Part of a small language model's weights: 9 layers, 8 heads of 96.
MLP neurons of a small language model. Each row is named by its layer, matrix (gate and up: input weights; down: output weights) and neuron, and shows model dimensions 480-607. Each number is 128 + 24 x the weight over its row's rms, rounded and kept within 0 to 255. Numbers have three digits each. A neuron's up and down rows have the sign that makes its largest values positive.
After each neuron's rows, "fires on" lists the tokens most often at its 100 highest values on Wikipedia text that the model never trained on; "raises" lists the tokens whose logits its output raises most directly, leaving later layers aside.

L5.gate546:155064178108187066110169146133094096141127153073133097118140155131139144138107180130123084137094099084103145084141135133144157143163131125094125125161122122163148114141152113125137163135088153087141121097080108111107157164149107137152117117095163100113128135159168117089147147105138139158224113127096123095128132107115104149134135178147145115147143106106159159144108107089130184143171
L5.up546:109096132114104100106114147185110125138140169114119107090138130100123107095128118133107119137133107115180106140109143101125110138151151116068091080121149160138080124144156146066123146167128122114151121140151154107096149117143140134162115112109106085120145188184142102143155147101140121168147100121121114125152113125133122127141145137149129118150175083143066142168101129094123138139120
L5.down546:138094122116191132106085127137113115149096146147086090098146125155103164128098140114117107133100154096122110122100114102164131116146117152146102095101142148150136144127145134152082144165174093112166090128104119145170112111146134095113113081145115147091116110127129111133130143119109091153141148100176156127114138097123140152110116147159173118108154117133099125161141133132177163163103
fires on: " as", " a", " was", " became", " appointed"
raises: " lecture", " assistant", " lieutenant", " Director", " member"

L3.gate290:118150179109174101115092165146141102156141128135134115130128108111137111100115075117105153118126174132114165111134098154172070100140154135142111082133157128123141140130163098114143127157113133105089166133111151111156112110120133103115132110170130122109101147128133143105132101151134086124152090110176125116121147131130137154104078119149129144130170135134160141109108114137160146099226
L3.up290:109149123076157137115107100141114120183116145106133104141116129108085152163148067173138129146146150110103138153165122159155068170145151134106140105136135132140135114081120132102149123126098141152125104118145117096127113122126131127085128139112128143127126115094135150096102126124092164133127101089109101113135153135147110173111159068126135132126083156101126106096140082124121140159122
L3.down290:136163159114112163126119132119136104125133148131128036110138068129121104101127132116158185145104138158100139148132132147166126104103107147129098103111124127139150139163128097134115132148127172156147142131169157097132114123140082134118120164125148132123123124144118141127133114132108090130163112100118160153118111104145112192135168114178133149106110117154143164148149082114165111104150
fires on: "cre", "re", " Cre", "assi", "a"
raises: "ature", "ation", "ate", "ated", "ations"

L3.gate1550:162144127117143106148125157133129143139146121097158116152136109136130122147111121145125144098131110103111128130118125147112115083131110105155128136125137085133123130147078122156115128121143150126158091132163142128141132097119112131176128131144141109139147137122097104104148077131151123148157080133146127131108123142118160120122085139090140084160158109116127116103139136110120125168146
L3.up1550:168163144136129122129139121117116155131190139110145130168151130073157137145139173147091097146143133095132119124118093148094119108141101155131148118133124134094132100141142119116161151127136096124138113097114110155097156156128086106087106109108152109116131103105132153118116068140115149145103096128160140133157143108095111142121127145128149109144124129128115126131102127118124095120107
L3.down1550:167111121133122093103193103126088116157140166109121108136154131154125098140147115137111107141177159098091168144174094131111116138162119111130141070101103118147122101158137125105130092073125170101111096117102148170105118146141138125109097116099118123108143164124139078141132129178112110128131127145158085104119140089124153108121101185111133142161120136129113130127104130154157109108120
fires on: " Ball", "arm", " block", "ect", " ball", "script"
raises: "istic", "park", "ist", "room", "onic"

L5.gate1370:111108106108126115105131097129102142091137152084149158085143116173129143137090118140114125099163151129154156148109136151134111163152139169143101122106158154139154089159142119141137140147106147152128113118154115125146102123170127124095139169128137118087119118081147149128119120172116121152143161146165176121104113113140112133080114131116182094121137128126134123112096098102129118095099
L5.up1370:119118134181136135090135113125108108145199132100093129112110164153133154136115129124107090128179100103152121155201137164106111131153074163174135100100110129107109104115096171136130165134115136125145124102103106108148137128165133162131133114130119123114142186065118107142094145129171139161128095148148114149113126111170110122113140127131095081171150116177114107167119103086109166147150
L5.down1370:076115176121189131111150099140124109118142110159132129113166084145137104154108146135110107118144140117121134157092150126126141143141096143103146144105090143136141125185147074123146180122103150122125113113128145102142129164171124111148143138121108130112143144076090147094135110099104115117134129165144105152152142137150144118130118153185110082139131128157104162166111105138089093094094
fires on: " of", " on", "On", " for", " On"
raises: " November", " month", " January", " December", " October"

L5.gate491:122159149153126183092158120113109130125124193132147132117166131119157047126111123120134146143145163122113119121120110149106105168127125105135163097113107144106108144130130137127124199111123105098123122138116138118108115101147119143166126146092143117123147146075138134159113089148128135107103142160116127110151150134114168148167134117124143116149116121120110161118100138090117105138125
L5.up491:124115098104072139092090118143140146098095173096101132115199122132155105168106168115119121135124146156119158113108122093169088121164127132159170131151137088108147087147116142118099088121110140106095121110104106142114136105153118146098152114115107144143114088161092125151120106125088095164115167106077139132127140129097128134112133108081152148079134122118114096146148157134144161113126
L5.down491:128192121164109149106099174130125113148099157113105131151126150095113124127123176181133171135130138118137099119124069141135135134138123107132103150126091162145127158120170118130142165127186148097092087150179110141161126136143090135108104108111163140199151141118162134124130155110158138144112120171135164135113134091147137101125109091132111137132141106097115109142084123098124096110139
fires on: ",", "\","
raises: " it", " they", " there", " these", " she"

L5.gate856:158161154097113086117174150116154100128116138116119097128153122129169135133147139087122138147128148108144104119101145132113115115148112115114082128148115124125076138087154163094132092134090109149134129139097114114091096133102093144149119115115093164128149167116140143105146194124132140124189169114136136147164124092121123109144117137138134141097084105114134105205124135155128120141121
L5.up856:116099090113130109112126091134119127150124122118128121151104136130150065105181135095104115146139105113175114135149115121143148165106096175149139120146101137131110131130130147121111096068117083098101104125100137066145116131104167164118126147162123136115140121153152176137153129158157102121106103119139138158142129142143103145142131145132113130094145135136146146099080126121140103167138
L5.down856:113085164084144144137133131142112150126096097125118117095142118140118127139152109105122090092120124123122160150109166153125141130103152158150129118096108131137100134148134132119124093111112114098115100136110122118153088123128095138125126110125120165112168150087142150128102157139092064151144121128166094166099145086146145199132093113103129144129065095126115144146133141110131126109103
fires on: " M"
raises: "itch", "ia", "ated", "over", "ation"

L5.gate1845:124138109124128113103158165104123099125158147147104125167147162117110141116154140110110173135119128124101134134127124158120117144161150075192121165126120108121157135139080111113125145159103132160102110156131086107130151140170123124156083131113102072136119178163119093157150115136176132166088113115111110109158087143076139145127123142111100147099152070164115132133130141132079149072152
L5.up1845:112103113136119111111101150121148153096078127155104160103152151150135152116185138126124143122117130148125142097106118136167119091142160135095108165146134134107118140133092128132146106166150161172124076157087104132142145132148131132123134132151112134136133150142149115131147142109090115122192105115136103163118161147086126135109110114132138106141147121152120099154166164138101141096141
L5.down1845:143139115156103139106066134155154121112115070119134100132142126081126118095128142104140138129138116154078122120143105100092145124151148093123084129118181135123128111114161112149124136143155147126107126117145109121122151139120096109140144112148133146121127152116171140148140132149136123111128152129139152090135119138161168128147151117088101174141101139108136125141121106110136100090115
fires on: " as", " with", " which", " that"
raises: " they", " it", "pi", "nov", " They"

L5.gate888:128111155107144144164130140163111127147183114116141155123120161120138137096140093140081131141147152119147124143139138111141095091129091187124144152145115135128127121152155099156138164168139141134135086073141166110103140117124089153120136113143143136080183173118120111140146118147145107106124096092083170148141110128111153113124139137103098158110127120114176131139125134123125156126086
L5.up888:115078131102159123126138131130134125115148130062152112137131136113139143138171109112121097134115134113136135103146134131128151148119122153122064171125139133121124136133109121135142136154122099165141108139120110107143108151152118151150141102132121136159122144114122124083118124159139124137149156102153144105100120061120114157116123125134150147177124121109159111147120103137155155159103
L5.down888:136096119125121122077127143114133153113113092138162138085077107155146093154183134143142110130112135096159133120118113127092162157146131129066129104133153135152137120123143113118110117133113124121118151127145093113168121130127089159085124097152119157115144117084151105135112134166148187157095145147139133160094088087134101131153163145111173145096148106077101127109113115159120147101126
fires on: " is", " are", "s"
raises: " today", " now", "su", " still", " currently"

L5.gate1456:135102135112166121128145134128140087159119115148180121077135169172150142146128134100099166099114130151156147164121140103158107141143168142119139132166133124085155100136130075152145126164101116150148124127069130082133122099121089128174133114106129148106147096180123125117096168127145149100176130098102128120177157144117129119134113129134101099090124164138163122182115128128093114149122
L5.up1456:120100117145115123152113126121126126133131112114118080135077165128116160091147102130117118120120137123169153155166169142155132130141155122113098154154112109089150107131116107155125119155100084139112071083134155127135175120112124161165121162133158108096119114194121109163128140141143131116135096117107123148159118120075121133112116108151087119157142107135143124145135155187140136118125
L5.down1456:131153113159146127108113130107145111172104133132100134139109137107092087122153121166117093099155150135126135118094103141112114123144139122145117136146126169084153126148134117133130143129117101139109126102153102154123111130121116159116121116127137121142116139125131158116122155088163160134148129139158103124171113085133141128155140116117130148158147142126096117128113140132125155105138
fires on: " as", " and", " after", " but", " so"
raises: " he", " they", " she", " instead", " it"